Weights of a small GPT-style language model, trained from scratch on English Wikipedia: no biases in attention or MLP, 9314 steps.
MLP neurons of a small language model. Each row is named by its layer, matrix (gate and up: input weights) and neuron, and shows model dimensions 48-143. Each number is 500 + 50 x the weight over its row's rms, rounded and kept within 0 to 999. Numbers have three digits each. A neuron's up and down rows have the sign that makes its largest values positive.
After each neuron's rows, "fires on" lists the tokens most often at its 100 highest values on Wikipedia text that the model never trained on; "fires in" lists the words (lower case) most often at its 100 highest values on Wikipedia text that the model never trained on.

L2.gate511:528499410474458516498498516547524549534401467552489517595522582453525543506582475463493503450418521521526571474498581508491478413487434493569422579525412543498485529393558523447467468567434450501519448452541583454525518417487441470488500513488477566607403479526515449440579473485473451479
L2.up511:574512396518442525472486473536497554507442518544476475519546558402520481521572498485554455512434556557528529456510571476512491433480472455558434589426445548467472476422535460492456429542442421509477441444538574452548480451440453490456491557461495508606443465463448546486577423489432454489
fires on: "also ", "became ", "as ", "not ", "ome "
fires in: "also", "became", "as", "not", "become", "still"

L4.gate161:483476533539525542405445555552438508658537533559579582448563514491614478445558585423506505503527553444514619527481469550477524393493515551531435450609487472509497515595483486552572450444490514492537489507527504482494468450474552484524486601543431529525535545509557477490460503468510662511
L4.up161:450489535562545433459491529537506474477561539511459589447507510427582401435545528485465486535555483566412585535523437528538467488511488540551471585541496517428556513537463472560408459501420548503533501524447461486523416514428571443503480494489431486524534510466556472580419543585567613481
fires on: "e ", "with ", "ing ", "of ", "es "
fires in: "with", "include", "of", "includes", "see", "produce"

L11.gate328:449571505622573450521579463494555499535514440414490464512499577417481517502405495512543479543582535436475563448530526590522469516423540564529458473521417480498503510475470422576410532530465633408546511530526512497453549484501559513445538547421460480494419519466438441517483594642412486510
L11.up328:554432482576570434570578432442474543503447477454510460485483551508538499483423548512544481462530455462455594471485469464527523489588477498494471509483447490564490519508525518401515565492478602493533452479552509520522510534589417514467437486462483487493432530526531543493518502559423429434
fires on: "an ", "n "
fires in: "an"

L2.gate14:522457559515536512441420583490498503475483428507509471576514436528570395483482514410464614485473433465451524499486427544406485488409381435426532473485517478486601552483500556517477466560547551538418462493487524504491537444504442406482533484514503510452544536485550553530456527473525552530
L2.up14:543480585509509517415405495589580416527456515523434534522549451477533478498467519468581471464455424580436489511432514577453417442390400398458532432430513503526549519516515525493522503527538504567508545561514459421496519451546502426444575494557500490527530592488463528543519522425564563480
fires on: "over", "served ", "care", "ft ", "Year ", "included "
fires in: "served", "career", "ft", "year", "included", "discovered"

L4.gate615:479515481543432458533397436561453440466436507445421514519460635404453521413483532484465474513436483559459553558536491518450504554400451491518481477523426400572465506507478524515479535416549475458524388483462530474477435596481497507466447574513506507548427545503470463459479499463437432575
L4.up615:489496516405476481560422541432525518590443485511488418529396461429547491495571467471528534483428525410469519498509552543488568458426542490517419518548526624376455497565546518441511543491434517500512402504551514504458539485606432558478552502503501543574494496534408501546474474454494522442
fires on: "of ", "first ", "id", "a ", "ial ", "ing "
fires in: "of", "first", "a", "special", "becoming"

L12.gate587:466527431532473465510518476573477593541570452431475480530558532512445398506501544524558501486524441476530506603508492472485460516510548562600503503581464485554462533405568486495530505534418496438545500546478508497558493529446521547428444354499480562570497456525492527504570526532495498411
L12.up587:543451401586525569456434514539496520560450421545532498533444404470560538585505439497459504554492469490570583508501552544485554487583445454534411434443512535556431489527523519466471463431516535430469459526493480540541471539483511562464434485509415428483574500572538450494457490500524510528
fires on: "of ", "ong ", "coun", "it", "with "
fires in: "of", "among", "country", "with"

L2.gate522:524470478439534475473438478526523385542436482614511507573568505513496498437518557493533587549479523477470495514586521574489612471513528448484494543454417494412538495441494506418520499546475469473506466455546509509538581496509532518508454496502454499538513444488460514452599431515510539400
L2.up522:512478507486385502491553543462625558520404483662479495502528499422560513465588506471499506490549487529473515472457597493521580541553463520527448563468457522472492515619542517439557480551527442481510477474523430496491546393537467460490569562441447493566453529355444495521427520451505507455
fires on: "as ", "not ", "became ", "ome ", "till ", "ing "
fires in: "as", "not", "became", "become", "still", "becoming"

L2.gate516:445528544509491426550488518546550454556549603421420498515448557477557531443455542520540480433496462519495525488528464520504514418532442472500450468407365543496537499499475487463477603547485588438529585497498517477507474539400502545459499477622481393484593390502575519435494542583552501476
L2.up516:529532543483571496528505457452514481572481525453398444573457513554474535425504438535540506458503412497650465492483539494496474428428463502553400474533375477530545531466514483463499520556456475423591535625510483516525509551402475496529451447523404536510505532570543500448490536594453479514
fires on: "to ", "for ", "of ", "where ", "before "
fires in: "to", "for", "of", "where", "before"

L9.gate299:502594491577536429534536471474504488614589512386524467491540501539460558469538455451624466449589504500550502586481612592473520529440432559474474511431488462492483521600532517524488524576372476482578414485490531534556539503459529461513529467438534458575384500436521453448571490622443436585
L9.up299:489503490490558444561541442431469519500533513529436479438457492537431511509509400417509544441514490421426603536576580478483584505412483449483511531458493545491477499487568438500483529629461492505487528497550491617459553649496439539456557574519499496552489429454555496527442490526388555495
fires on: "an "
fires in: "an"

L5.gate272:474516456456404493528479556425487469496419518428589517414362551467422502426470470473510511421515413483505453456503489472390482523535446523489422452526492485544447473555430454522447490523455520554615520534580484429400543449594515553459430406571419539591491538574490558507525540505508483488
L5.up272:512486531438456510476493441402463479480546452393527605469445529384501529536520533450503565460507448482549522539531540430474492444533474559490489489460466469539522493560528543425563562493502492466528478539486446445496487473549515543394445487446533462514500507510449560507445477508460724494
fires on: "with ", "and "
fires in: "with", "and"

L3.gate621:484413605552490459497495479475426556523398450520400506550537540399532535461517568579528513495448428411435451435485468597399495497493503528520590463524580453484454496521526491447464460475474445557506522520536499472463491531504483419563615449583550445507582484506487434482480461562500474400
L3.up621:555425603616500495519467478409441532536467407543517481572483540472576496497511562573460510466424499513424509437464526580432446468477552552511569477549490543488410520535488509518541449442510471553482540462562567436487496432592500409577543421644512513496575555544433490506460508445515518483
fires on: "Fran", "Pol", "mil", "lin", "roc"
fires in: "military", "france", "polish", "lines", "poland", "rock"

L2.gate193:550578500451498498482498511399513503473503526466535516466610442468533387606478551451569509583507420400544480615494466456595501452514481492494532480473519529522575460532520485441574603547491484392554423511511536616495472570438522473603476478507378541472503478466445532558502529461445443539
L2.up193:470559614619473524519521524549575408518495541547491504561492508461524593443510544468500505432430556472546437525431463428434484540450471465427476421400535424539511517514464458571510579488520494428492459448499500454439545498515492398495445594528539508503505531424498504531453521424511513542
fires on: "inter", "high ", "same ", "public ", "time", "High "
fires in: "high", "same", "public", "time", "international", "interest"

L11.gate44:442468548434527618541532539612460480531496518595529586494523467448499472457561555495519520450459490498515498495433452505488558382559520495467476448463444565487596477616411490506501495484451523506564505446498525451527474555496458440379482552450520453494464450577537505419493497534496437527
L11.up44:536394398548556566461455514358555507493487489456588443499447477464432479508471538462505462469553415464489484554521499628435485452407423547499521504487535541547588545472452479484483436614531507512482494485533493504488450506609459473459494514521415498532447505470540545624479519536518510456
fires on: "a "
fires in: "a"

L2.gate406:520474568466580415457498536433563486456492471532423498447480491539575470475480581490544438498556548446563584527431441502570458365508518546527524438503448468493598488546517449457558523509487472456577543480465513548530459466408597514467457420417583553545519565521631501526512441535467573559
L2.up406:625556520443419563451522596452511453490487503456475492506434455469528544441522414569494550510483446440584488467460429526537338397519492413559399536468528407595444538450510546520434539559481562478417552487438528501473460545431549449460406461451472477499459550560595467465422500534502463451
fires on: "of ", "High "
fires in: "of", "high"

L2.gate424:573460524548513523538536501473493558486423458497516481554523485456480618466560479458484550503467477497580493488419481471535521396530518525552564483514496533505469529560479506527458492349502509548497433461563439478539607553498458540483505494584513457605650426558478545440493520476464502513
L2.up424:608502582581495519509571481508546538456479451462536506516611474500440582440627486519542512534487459458536456434425520493527523382496519622458603469381414525477492557485449519547575539430480523513459482553560450507479477519416536424510498521505470473478637470535457494533475454474490533502
fires on: "Pol", "Fran", "Ger", "Ital"
fires in: "france", "germany", "polish", "francisco", "poland", "police"

L8.gate352:533437522479504430512477563539558411424539506472376594456573522436509484440523508380428541509429476444419508424472502545493513536457519582478478523495433407544503457484531423515523593434483409570432576413491440441516394474538478510542483480462491494498421447581478516542531454489499591589
L8.up352:578477550508523503589523568487502514565546530529546493496506484546644502475489430379504500512532494547544479491471539515468424488515491568531427515485568478546414420489563478497418558532481427518408517472380556478489533492520506525606438462495508475546544540492528415474495502475539591516
fires on: "and ", "to ", "co", "po", "Co"
fires in: "and", "to"

L11.gate376:397433424526533421535555504517523459568515546427448487467507417484446567489569457424435442467402540535493505412508524484461439372501440467467488557500432536582564464489466468473485443516453455519453529582522421467454453497584458526479533446524461604510457424532491466524512519425631526478
L11.up376:558447439523434497490543530372435521550579573557555514421445467531521448512463480502611539473350465525523388463492464531416549494549430511547462480473473448470539504533466498467532480564540429468588424599506523460518564527519496507486461474424552578540483488478587530522472517561512578458
fires on: "but ", "would ", "did ", "to ", "and ", "or "
fires in: "but", "would", "did", "and", "to", "or"

L2.gate83:566515510508541432469581500569431486414529451634488552525556576565592450418505526442491443488481527608349485447550443428518505471524519559461491460633475566454497517444476548475421495571505440535487534483514485472544517565508551489537524531487491619434373444607471483450523433582584490502
L2.up83:528540517517537504488581520528489514341539429556505617513554572518542482479519522502515439524514528556325579401543482455517534474561526558502486481587509568458463496477476540421499504547567476542447573516480459427514456487511506484582520535491516554456499587558501518465550489489594473476
fires on: "b", "film", "alb", "eded ", "film "
fires in: "film", "album", "films", "preceded", "succeeded", "candidate"

L12.gate103:486502473598576535598544403468483558503480519399580469485555547500448530519474433495641525465544417490487516485572472467469578559501470512536558505465477438456455647544520469450496559478484574454462501569610553544544592456491579469523577362465440505568454591475544491477513556609457511499
L12.up103:501524557479561430533426454516578555576537531462470465423507484452398607527548508472548458424533484437484572473462481463491580611480533522470505555523470411500521577504509504470482433465476490501401544567503529481497447555525484548517526455459474384432543584430620459513580443629477495475
fires on: "an "
fires in: "an"

L2.gate541:514461477489425446459470477559506535604546456545523524401449520455459509498527489521523439523459445453457485482475474535446490439521493465486511480533544511444426531532559502435480553510553436525580514531516498495501486554651465558486448475527429500606469383485502521529455580462515548522
L2.up541:575486526517510427541439512532518441424574402474494461558431601469495459523504491439519586459509495563424522519536419545545576479485520555471584487538483479443485499504570483440558570472460536501498582580472408441456598483512414521518505555578503479553549463511509508451455482552415461504
fires on: "ing ", "own ", "all ", "and "
fires in: "own", "all", "building", "and", "small", "down"

L2.gate527:510494501550392445524530502594487542535459506565489535453509560509530531550467475439505416471571446472507409507483429531503442446495446417513533526476440464557459396445401493482444579510482541578551621559477553507551439571409496522485545531563396552508473484484622501505436575434480465504
L2.up527:548508581594442477573453566486533529415458485536458526480502566584430434503474461457485463464422461466488423529495435561529560606558507462517509460434453449583444470391444468554479556525483469504503551479535528483516551483359508425507545470580466584526496505436601558565470514464441461442
fires on: "New ", "South ", "San ", "North "
fires in: "new", "south", "san", "north"

L2.gate438:443527562573432521458494530576574499513507576520467433531540486486486579512530475423455410483437461475428480507501556593469600459534438540460451454514446468477496463520406430500561510501468510501584414465518530540511439481505518451499553539498427499572504530504387497438596446449511501468
L2.up438:449567476413424511460604559514501438479500544530428500477561482436458512476569456422472535584505458529499598403484481644494489493473459501493508527483415425446512469497542617472571532462513475485504377512474600512526393455509509488560484428525475571652466579535484490564541471377446540509
fires on: "of ", "not ", "only ", "ally ", "first "
fires in: "of", "not", "first", "still", "later"

L2.gate297:537484569603518505495428531505539485442466493510460503545460496543426568570544539430510436396493509422470494542516495602509496476526485390621579432499524437535484433487485444494509536519502553524549512512473568481578516480477521404523418404522382583542467536461560540503427502526448463555
L2.up297:555500451672426511587465491513525565505508587534354466533524511496501553525454492496469500469525473499432434541492558475511507501531448475525571467454425472559540436461505462545466491562480557467516496502500556485539423520449573423530480523492514473540485513458493506457485503394397435519
fires on: "New ", "South ", "West ", "North ", "East "
fires in: "new", "south", "west", "north", "east"